Weights of a small transformer language model.
Size: 8 layers, width 384, 6 heads of 64, MLP 1536 GELU, vocabulary 2091, 15.9M parameters.
Architecture: LayerNorm before each block, learned positions, no biases in attention or MLP, attention and MLP in parallel.
Training: a variant of Muon for these matrices, 922M tokens, 3516 steps.
MLP neurons of a small language model. Each row is named by its layer, matrix (down: output weights) and neuron, and shows model dimensions 128-255. Each number is 500 + 40 x the weight over its row's rms, rounded and kept within 0 to 999. Numbers have three digits each.
A block is one neuron, or neurons of one layer that tend to fire together. After each block is what it responds to, as a language model described it from the Wikipedia text at the highest values.

L2.down88:498467568475548417480562514431556534507535567542519484448490515436498547596443594525469492519535525510500500506479457475474532539434526489471502519532496503517529482529497446551547464579475549510501437563492573529473519448562517449505444489549525515554490499471536455491528446562541472504489568506535407528488510433470534510533508574550554449550447489506526432472487466510484449399473
L2.down362:453554481556530486535508524569508440462520493510495569558481525461542509463529458498532548537490553498585490605489505474531534494537542505450471524517444581480523559524444541440518445461486433502541551580484502471463548565518471555532435471489435461484500521487562475505470502410583511458436503508511488521479491422513417453472472560495546471499507496487533554497551428474470538586556
L2.down597:470555507486588573549552451472584465500527553518517492513500519395503462514511461518478462553523416488455444540518459458540442547509529490524414480493531506470508481518481469416498507514532473479521515519549544460566422532544528460502477528503438523481491495509506449483500476490440513527517462561470476558423494482449403528465506553514511483510454498606474548477408523437518483481487
L2.down627:548495515537480467501584425471490504472511519566419441558537482615535453518512574492546571549499523491469585488488530520556493528471502435484490453478459480484523493546468483530504509553524558458486490507424512484519446478460513417469517477464514489437478524497522558455482562482607522561492510490520469420564550527512445477535485518491510489495507477437580546514458511507516488517434
L2.down672:506521469525508466538482559459586549472499523549483445506436545499522401517506510516458504505539539513481476523418507498514410518509489452447500524535530550526462498487407530536508542484456443540536499473521520491534500482472508489521461514561418526525506468465507393481536389532456554488508481484498554470453498403539484527475499540472503504458490512492507496487507498494450497508493
L2.down693:542509462409504476503445519453520449508535478462504504546486503539481551478494491499453515425466555427568454512465430483466562490534478526484493486538565563574553490446520452534525475497562406512498543546434528503512457520451523464550495488572576517487560573490454449556445436523509510448526521505493555530535424584500514516503515431493504514478490484487491476487525479487530499577533
L2.down1340:539492483502490475511462535520484505454420465480505494538535433539543489459485472447524491421562452479545509538493551495502550497527507435544422502542446511432494509516485468508490494415429530521502440469535578527422424565498475451510527522498473519488548520507514552554549495535426475397515490528572584507492474519531477481463494490502488456507454551513475482422579542508518630559462
L2.down1445:440546473450545497456433491549476498500571452472467426576550393446448423461483578493506510471536528519519490475455510449544518553540476459554457514444511417476496458534445489468536435435481550575573600452455562464489556457518468486493515536529503514476503511610533489474476433543514512534466531536515428426402457507513437482487514496565458466528515547466517513511519532504484437530463
Responds to: Opening pieces of multi-token words, mostly word-initial like mus, In, Med, dis (museum, Information, median, disabled), predicting how the word continues.

L4.down889:508470404486503435543531479543521512556535476517435499498597497593541486533455439535423511536445492506503476463552500572498549527465425457494571518457525522510514523472501526462462457492435497423518448479427598508492542498533527463514464416514534526515552476519546478512497498490500447559462514550496516494473564409546533443548525495489461529454592474570494430473499514528485503515516
Responds to: Fully predictable pieces in formulaic text: coordinate and time-zone digits (UTC+3:30), census filler ("were"), table numbers, and mid-word pieces (mak-e-up, Shin-ji).

L3.down283:507489450499495479535460485485461426514475477494502479495509453510587461529522528440405447559450477514475479521519437541503567523472531515439505447502402503494483500516569560487541490469445537490512521548549546522543573554478523475527443483455468417480565431523544549489509467473497480466499440508524473474487554444563472413550542491517526505519540484511515495540458469551453522471504
L3.down600:557566508536475461494500448507505517462473511472499481520517535497472529522501472508545567525472542467491510525502517472404506522543512484480528553469528469522495480471492571529456517488532529528428458513430513560482508584566462563474514520524441496547505510527510562533492502460422495561581484456472497506446519585535478523523485447378483500492517512516471433513573467581492512564488
L3.down984:514473505509582458531529551481535415525543512558551457521419523523555490454453531425569482451472487498448508452499491545489442605461486494467567527505468547529542485577522415544447502497490543562480510500518531530475594528526448463515479509548500507486470536474501475430487511461470452503483490521503441421465511550478502477428468462473502505532492482533474483495455414509558466429474
L3.down1000:489476444515478492533497529545493442465515455476476541565512483493544467509534474478513547507540471509452478616548477532562492462487488474487513571483438468511569524511544492518492488424407501487523526483510488433479459527448517488437510472490516549540534493429495526538487500554511564495455450540506417522588490521505483561524485487421552452488511545502547511610513509482449538433490
L3.down1095:504461517520447500506474458528470469563521447548498526506542539506462485473470556515493527517501518488516521533529516481434427462490496519535496545463438498532499524541475475510448518460542523425496461460484479543509477480450531489528465422533540522494444549534444512415494518514453511468511525505489463564570460446521460601506523485510431485495541494475546559456526583567554496468500
L3.down1130:561518586514567489456467494453568472531530574476531520523544538543570510530544482471495423467494496562580500527474488481476488539532550483542484502494527497496464440517500502540491460453497518566412497544476552443515504521509534458537507530551387496464515455408481489515472416414486620499460457533458492514533463473582586503505477450494512521486505513475488470492451559434447479486433
L3.down1230:463475476459517471513541485449470454497517480515443543559494470473480515479521580481455470495477567448596470491539398528469491516450546513491467426480514504554538547472533525569433519541485529576533425499483497530473537542480511542447469495506422506503533459533505476521539554521535531506508520487486441501538527485562519543505453489434500495494477540543466494460486556467533452476527
L3.down1416:497519488501528491525551467472556496502501553485504511486504521477387491500525512485499517513494558488501496550525510546513541481488466453436478530455543500445514541483448528530515492486448447435487506465497513530523446482591510561522406471499490554491527484500449459500443548524508501491501485447533525504460491519475481580559475555485549445470489503571542471495456526497525530465612
Responds to: First token piece of a longer word split into several pieces, often in science or taxonomy text, e.g. in(sects), ex(ist), ach(ieve), am(ounted).

L4.down608:508541441527498498514468487501501536407525641482419552523452531462541511384508544459473535446513433460543469498439535511549603495498559559458463433508491508483517513534495466470523478461482473472523537493497467487535490560474493408484488458513524471492523471453493425505484495470500524524479532469470521542480511522435491564515439496462590534564560512526461568493470533489490457566480
Responds to: Sentence-ending marks (. ? ! quotes) closing the last sentence of a paragraph, just before a line break or section heading; occasionally word endings like -ed.

L3.down33:568521489481480475425421472555452534532474472532521525475516499552524537484537446484538472489531455522502575488535542523541525504513548456485453574523466530419430486539494488497572540447549520528474522520436502489492589584402505440527488605490474552519579463475525500396448442522503484460513533503497450468521524443524533513469503490429530488509528519507500517532468505537535469449511
L3.down65:525509477520509576452528450550510477484493546474490533527504509491569477516499453490478568517461440470461518486534547509501613555507474453511489487445560504501499484513447521531506472489514491433417425468466478490538560463482492484475449515475439424449479548498542581531539508526521528570448541484554392439535427477505512514499480496464448522466495486469449492502546467507518525496486
L3.down168:507518488496549509486523521479476552447433567482458507440495543461527507539495512571442548445482472499528413403483585518551532442478511472584458560528474493472510529571495505521529434542475522438505528525522542532491438487521557485503482551500520510456533488594539493502482467565575611542532475482546480477502482470515473503473428531559554447487468492468590464486545508523543517514531
L3.down223:476562517456442483514471495553486451486506470446461511456484592525514513501560388507500474478469495473457537447464584498454577457437492549515482457523481531517519480496471471480561537471471546439498515421528464509524447392424464486458437539541466405504479499448479505508480529534512474512556566496540466451495563558499490483413487514532484548531533499473524518490571455488466449471430
L3.down342:505516437500445515512434485534512436472431511462513440437525493534465554509467535487488468552501453526543561457540548521499535487491555491474487482594518392559496535495492452426523549486499401514534470428518522517421488515421523484552512526512426440473509489441471451474583439507466495531481521494528494558481438468487589487549521475455516491512492550461465534478512424565473499493465
L3.down363:544504502481542495445500496492484463483458514511432500516518472453557530514472469537530518486561440513541537514435538538499484466509495567507525480536526482549473518508563506535524553548585539532580501551486524462472551515422477516479558469453454498477443474461464528464553538568434522502494511498487537529485503455488507557492487503477532449482475479497472512452503483526463414430495
L3.down470:531500526513488479492548448477496490553519462516493401477575506563483507532568477493420525526520471412608480473469484483513520519450522547470543430478452534458520486544566562545493575484478481443497549453530499499512551504498473556489534488570465474498557514499436505536539465511453484504494504442529526481524518553493511539575532535499521509457468490514557564483510518531447564511483
L3.down1143:469495490518490482521528498453518505485431544488570507490465525558449507492442498545464491513519546520532500416540477569529437466480577460495469463616450464516557507559504496411468459459462521519528436431440501461501513527523449551504559546527472576470465429449484510535470549472594491515538502470487533535485598510512572479485469467450524512476563520536494487440513487499515440435510
Responds to: Predictable structural tokens in formulaic Wikipedia boilerplate (table pipes, infobox dashes, time-zone parentheses, "the" in census text), plus assorted mid-word fragments.

L3.down93:521539502517490480557528484512531437497509496532526474529532579525548505469475517536533522466475517485548427511440444537512560482530535466491462363516448463471427527552566508543567444479513497510438590517478478483514503466450483551577525533501510496497571439485490492514506541506378491481485479557557466457524515453551535489510559491542500493500471454463498522469483607474501483488512
L3.down231:543527528588455506475457478468500483432562550510574476484464506436532551477498478459574469511492458484448528488530479499496576512510480454529522455516500505456514516446479548501472552466486531495559430529509563498513485570524516565501498559524535470501505481496551527478523478580534484525564538463548543554518538436596491403482424455537494511476422448479445511486488489435471509475465
L3.down329:533581537458467482585498479560520509501490525519478492540490502515501448551419542561543523573481474493561428476520446526527455481475498576479513554585484516488472434496525506546541500550491452544557479437520497436461484477464517532469431467520518517454524499457495461518578510457460440505504518495486471501548477506518532531488558508536486509523502422497512539544483525466478403514538
L3.down468:543447571517466508499563519580536529510478431537496429544455534493572527485486523530486449528419466501537483479513525484468500504552481501419500517570444465504423438422488489552481439436486407488469574517473517465490500476424456471530458472507489508470472513492544520583510539515443571524486413517535515509541518489547517539433517486475482514587552472463443515560484514435458511487535
L3.down785:575575460469424514576562512527456524487526531535490500515518509489516478579444548496540530500541495506518436512518474563514450469461481532504509471603525443477456487392535424516544430484486493539479467485521494500437524526475536509493479517510495501555504476525566476513525515439499517474483543462482473494450448411568449502555438530513534480518503528407520561462463536500531432522471
L3.down1129:400528551470506478465558492543570482479437470509505504554529515476458509565563486470440487459448514475478526511525501470523498452556495528487537506465489458508473495504449539515427500504483518518515475440515480459564537459503483491490450525460536431483557508496479587541440490487448501519489549492471548506535470455539494510515552519536444573517561473483467534411536486501496458449490
L3.down1349:572518456482471433533580489538500569496561452526456512560490442515532501538473485520455529431414448477428499512544384475506483454490457479490505517469444551475583385523587550473428456519462470443493512489565539480502493455397559547580512516525486492457502464459563502588497526467488498500468527497537470481536452471533544481498410532519486602507539525444510526497441535486485475508523
L3.down1436:478489453588520492501522486479456535547494493508507529495503550502614464501472426463502520527473495523479518531509514467496514539499569524553526538503477493502517449519495529551457526503547471476439569463458554525546508474497536486469455471498530487523475465554432555526504485503531457509459476488473475429492533483536501477532493499508520514474570455457514519510489609498501498505493
Responds to: Final word piece that completes a word split into fragments, especially adverb endings, as in primaril|y, comm|only, temporaril|y, inste|ad.

L3.down335:545540483520486477523473534408434539527472530446503513533505544449476517452442530491475502498485569508443484429471517508509489498557548447465518586493487519537504509517500457479480514523479515432546468444561483501460507436461517535505533447522515480531525503395549501447508457452521500494494463530508426454528469498482428526459491498474519439508537494498581594478537507582465458560515
L3.down409:523512502525476463542546465544504483554502528540552506532533478498494463477446471489490447510560452544441474497492513555535513543507497537555467514519435460486427484508492504551578463500500447504499513499463525446507459557465508464438467505538466469479503522474524563546446590495498512460551585537540491497534510454543546551457529492498557503516536547525492525537564500489493575550496
L3.down428:521515491512461493506542549499506480547477496518499521530489548457458493489479469438511474565453484455486522495456496518562545497520504525540502446433454524560480472546449500566530578451468482503508475533531456491527505509502470427455451532578500451442484406545531460501429498530507524487523580526487533522504547505589505497491548552505461484528474557520562493533504468617435543483493
L3.down499:557480528484431417440538569511521549565476565432505524509440469483565534439439498487544549583493568462480453562458514460487480459466471539508551502454470453522492524541509505479590430499535492558489455516477536526490559557461453439449543498538444493535452484460483560504504576553481455440455501465501457497468569559483542530585519485516442550526546520507544501499561515539535515478488
L3.down758:461440506449501435490477491498416490498522507471509505558531522471444552453540464498437480426540528469527526485527540519421457474581464448489512458553459448547433532470490507505523457522565501505443519532497524462492510459531573485462495514466496503518513537522518590525527522507484546576493504511471462513506470542516400495483535465468482513528441510487476514467494553500484514579499
L3.down895:468496478459427523497542553545534435476537508481523466521494490535530470544481492525486546455508478551456466501527497457467473582590474435529618480494510478490529539482550566474501465470508486556510483456483465447414514540474545557461490535508485536482543528520528506440553558475570501485468512498469499447540470487559468444546405437581517520484472497511511436611441543522480555465391
L3.down904:505464576496507521494563492544512503523581439457515530541454494478512529510449524507431414480521426526448433518490509512461478470520553486467466498539477456436476454512454469509485507494521490530577493507543488490447462482540476474507436478628473507550510584487501511430413468488560457474497442490499484492518541527422458527475524451535518456470572514473530570519532473467510452542481
L3.down1399:552519534536469444488473543482506461494531572538588489511469538552485437499406426465500492571494493462534464461445483475535465525516537451490531473482465482487474485492495499491521526527525459441413496582589535500483495571478553470496452544562510504511558594491476491484522555443514577499491501488479530497422532457576446495493508393524528497491453546557508472476553511491479488448513
Responds to: Articles, prepositions and word-final pieces in French names and titles, such as Le, Les, de, la, Théâtre; weaker on other foreign-name fragments.

L2.down389:493495477482544501442570428455481485480436531462456489447498457526414464561469471432561535449527465500546490523551508510550520490498510435446507414507510463550503530523515546531554456527564533514516516527500510442552461449526465423455508499476567493502469524446489451588478485564526449500475495523453526571518508516485586548541510577418461486533506549525536520428509442481520502508532
L2.down476:513502484482595540485481449444486488468509559475468493557531450519477496599596484526463452452544504546476506447511497485475510498509538454464472552506430485512469541461502535536435534444498512475568520524511517515498471415519580481547500567464523517545511565438490459452476474460446495565479483521494481503494409425436442556424471552472449503504430544432549590488431488523497461490543
L2.down588:549496516464487490542571524526512524465500450448468569554496494512568456464508501537520493435470474480438491498447443534507608566511504521525544472501559521565509539488471469451517590502485481468461533527489537491589506498500521499485472533522500504458545483523520500521425492463512511457508562547413476479559534508481458539474450445513537459578573516499482509449530490486516519500494
L2.down714:514593495487503439510511478478527513512485457508491569474567531474477534460456460526594448532452496460494417558558437520502505455443514498490562519473547447531530489546573551487536518625559508536558450456526451542525490482470459493493493519580527398511477484447454520475543529564467487498475457551570494462536526508494502567486496489488536406479530543481501539528450482539489473498472
L2.down743:534466539484442473549519507505469501509487427546449489454483457483552474537529515525516455532552536499514475443561400489517544426530560541429470493498508551483504492442451482509504507513532512555503458530577497577513532520513513526539497491534495468459494469463533510534477551409471519532515562450471418519505504463472494566498484470503442509485549566529440576534518457522618491485445
L2.down816:474445448474426546476467550546541551553486490502530520505512516529476463503462444443526523530518498461465421482463531513487470522526530543493503521487481464488489540561530460491544492534553493478469460491489521485536447529548492440431477535512499447484471531509533482566532538500536555464484521489509461438523518454641572474579521496492509506523499521438459428526519495503484536460503
L2.down819:509495449529478376439507433471492521580591503505477436485504442548540501504409501597528506596510426488542469510498469547518514578494455471401507506449536487531495529539510433456472551554508482462492555493527480515473526461496463507498482507486513520484528513526533533537562534493510560475512517509420485468455515514476513547516528522547514437568496547435505496541499518499527509467466
L2.down902:508524478481537527402553537546565445591494492440505395526486480457468439535414442475492467415466492503485466437380511555508498467492522500549553537500529516546475474618477469527566412491498537532536484484430530464502499539515484523504526485486517429474499527486482470463564491562543545620521543576428568527555513501544573470479438538533471561487524493520492480491502484499444510494508
Responds to: Word-internal pieces of non-English or proper-name words, often doubled consonants like ss, enn, iss (Miss-ouri, Mack-enn-a), plus French articles and accents.

L3.down51:555505531529498485584493550530537507466474513455493535467492545471554474488539433579505530532516438483574513514488527496517569496464567483415542413472498565485528455492459504475453535489495426509435423491452494480464494478545525525466493554561548556472559464537487409543517455505481550507443507499484566465498487481465508575482491520456460513574449517420536470515484539542399481493467
L3.down213:500484501466435414449476461501517557493484541485553520533427462537513580425509471498526616493531492548483564487481499512473472517528514454470574433481478558482497505539462508487531525515532473508527501540449557491537570425472477483511429519482540496478501555506464525531503544499509413467567413540498479505469469474536412513523431492533537526542502513509524486425499602523525444484479
L3.down566:492479476422548530493600478539483487498486534491477575531492513438441525551513474471491547557530494579481491438518537438588495443565482513500504474489471445438525498498521563518521553469521490542493461534442530470600487523442539449473516454524561546507459496472496466477564523461561422485422451478525481505460520562502511514541503514532451480520513541469519444499519490552503537470493
L3.down642:492475424442518467524534459530488482477425469561493550546482529545474482541510463488532400500501498445436422539501514501459593530532502544491550528454443557430500482537443532507458402581488504402521457528478462476529487527526545469499418489513550508493492498481467470535530519492508459437472401515489565441554455561530488548452441518524527590462492478543531472474467527482568500478434
L3.down809:499524446467526450480493541463462477481485558520466530561395499425497503516549586475534460478511418504486503460502487579440506547485630527476547442475436451481522499437524544484480492435527440514408487432494498428514489477576497526461487509507527478516491477524496548481546522529487526576509445504495553454534460575473541526477471445476530521558459509489491491521452477468472484533471
L3.down946:471500520486496438498491561549545512468508531525521480527538495500545548485561493472576472466515421571466498445488615507438524479506562552494506521483539464512538543507430573487554510533525545458503463469511450542554531393497494479512558547468531536485444515463492461531534530513492526476474452576516489492423503510531546492499561494510473507543547510570512463508521544444562500535454
L3.down970:454516531475511400440505433560564431547476525541559447476513569500480546491491522491554489475406536468501525466504515464506484479482548530506488425531565475549495422488488470508481478503523532478573561507427519591474505461482433524455497523541473475502487538562463575526578505542487499445554541525580464466513473507526534492504545494520478490492476493510429492479443465486507553565482
L3.down1189:444520474524556482532468522600535489500505621514478483528550468515506557427517544441522512429504460533488505517540489482569559487451488473513518537447389499506498474399489454485480475511495487504445462486515462503522474533488442421481565506505500438520535469494467440411499493496529419430521560498452492407478474488487470477529471438493481524473517570545487461429500545434531543487427
Responds to: Sentence-ending punctuation, mostly periods, that closes the last sentence of a Wikipedia paragraph before a blank line or heading: "overseas.", "role.", "teams".".

L2.down195:442536569522502547503394513476535446446506490463458530517455572457521457436547546507503531451527420517496477442489460496565587510489526502466513491468512452570504490474488496515491520488510494501548472546584487439501431482420537503512489472446471468587520483551491533510486559530461491411534491505513568530539465448480549518547436514480559503507517482552554512535558482503432505518453
L2.down202:532492523489516534543541504418504436501510596519436464540407488487454513521440463446475486473483490454517471482557478561521560487535549542489545443462497488548466446525539503567511532488584521555453455529512519448503491502439474421473441496489538521570461487499434477440491524537517529487575577557445480486409468479428527559504515586520500523549538539512498530524478504478582498522475
L2.down311:433486484408464570498516501466452477434432499472476505429467497498524502476514539541547523455574431423468545483591451451494502457425514543503513429484466546499441555514413496513567508597515518464492518451492497497492523538498473503560500525436512427498497478574455551501447461465499490466534457569578619525509461414471504521544452526546487553451476518462531565503500576472484445462451
L2.down313:401524484495484400506563582550508456535572390525515573539495522485537500483442542495540496548546526484521513465534473503500584482478474514528368472524475529456497489502544513580493554492528475539490511476512510497522507520516476621390462480518498534490523513528506536522501496570483427503563540441533520498478589490493570477525533482482515444479464487544509505524494570548502490456511
L2.down583:462553532487479448413503542509460463461437507545537533438447483534531461562475516488561528469506531489440567458537488475460492530529542522489573485572469540521477459538496529456521535504543538472542452494483497510478584485508486533478487449539512509511527584558505513547594529539511507549505435412511560537473550556476519513521474450484437572512447565513531453495578442522479475560450
L2.down587:473530487531536494577498532432448480573500533572522480484512486559443448473555505506550498531510575509488465549466458523533553469548429541426497528525567521549584506492448487575454513496545511485455493458517498472445531523467499572547544541503452508381543528474502622496464438448465457466495546483532522386424507532482552519470511544545507480495501510477540454549491564436525552511477
L2.down960:450505486517541390532491529486558463537462471571486446505440464503499514422497479411462476559481496461526506488544469448522509536490548466475493541503465512497486493546529464534504533517449517480559530438485457480535590535501498541472524497491531502500583462574550484499433564484530488492489489501536485488521548452457421509478547509465548549508558487496493494518495559572459487510451
L2.down1438:468502514480583564486429468510537612431500553513510500548502525485482486435520459551477464467543502434560526505501492524417548502503545519512443526516500476523528510483584477474517502535575454491501474531524493475498493485453483468541487522480463485475568445556457488508530479509482530548504535452461465489559532509510484499474442497483542458487540482510537573519538543518482493545562
Responds to: Sentence-final periods (or ")." and closing quotes) that end a Wikipedia paragraph, right before a blank line or section heading, e.g. "University of Chile." and "faltering teams"."

L4.down397:490524478436454478466503465483551506499464506472506497476500475486455554448522500490419503529574509435532532519505513428453439529571506470504553481505500461461532521509491451502508522520442491497522448493495458564506504549485501498567489493533491493518440481542557575457548483442524513476526488480481469507543479558527414515492484465489442528443397494547443494560550447510517484504555
Responds to: Final pieces that close a multi-token word, such as comm-only, th-us, becom-es, sometim-es, and the closing == of wiki section headings.

L4.down426:571488506569507527505484481440534491474535525529477499507495474470538556512489520467513499586513521481490480586583475452454451478468525453469479516488564494527540501444523518409432549454489554442484513482537565546560526514451474484566524509584474511520483494485459482499544495426483515532518472458493473494488471508519479533458533562480504545428448554543533477450514513459480535485524
Responds to: Opening fragments of longer words split into pieces, starting right after a space, such as rec in record, per in performer, ther in therefore, ad in administration.

L4.down1280:571544515637504472556520440441438466503474500471512550513591537549539468567495471533566501504526493516432421481542508500464415549537564464476518489491548549499468479530516485440536526548450470502515565455516415471526479460570399511491477489563470497506498533534435474466530506498484542498531521577482402533509476498526556560613480458495511521457560602534562475523511544502515547502422
Responds to: Token endings that close the first word of a multiword proper name, often a foreign article or prefix, as in El, La, Real, St, São.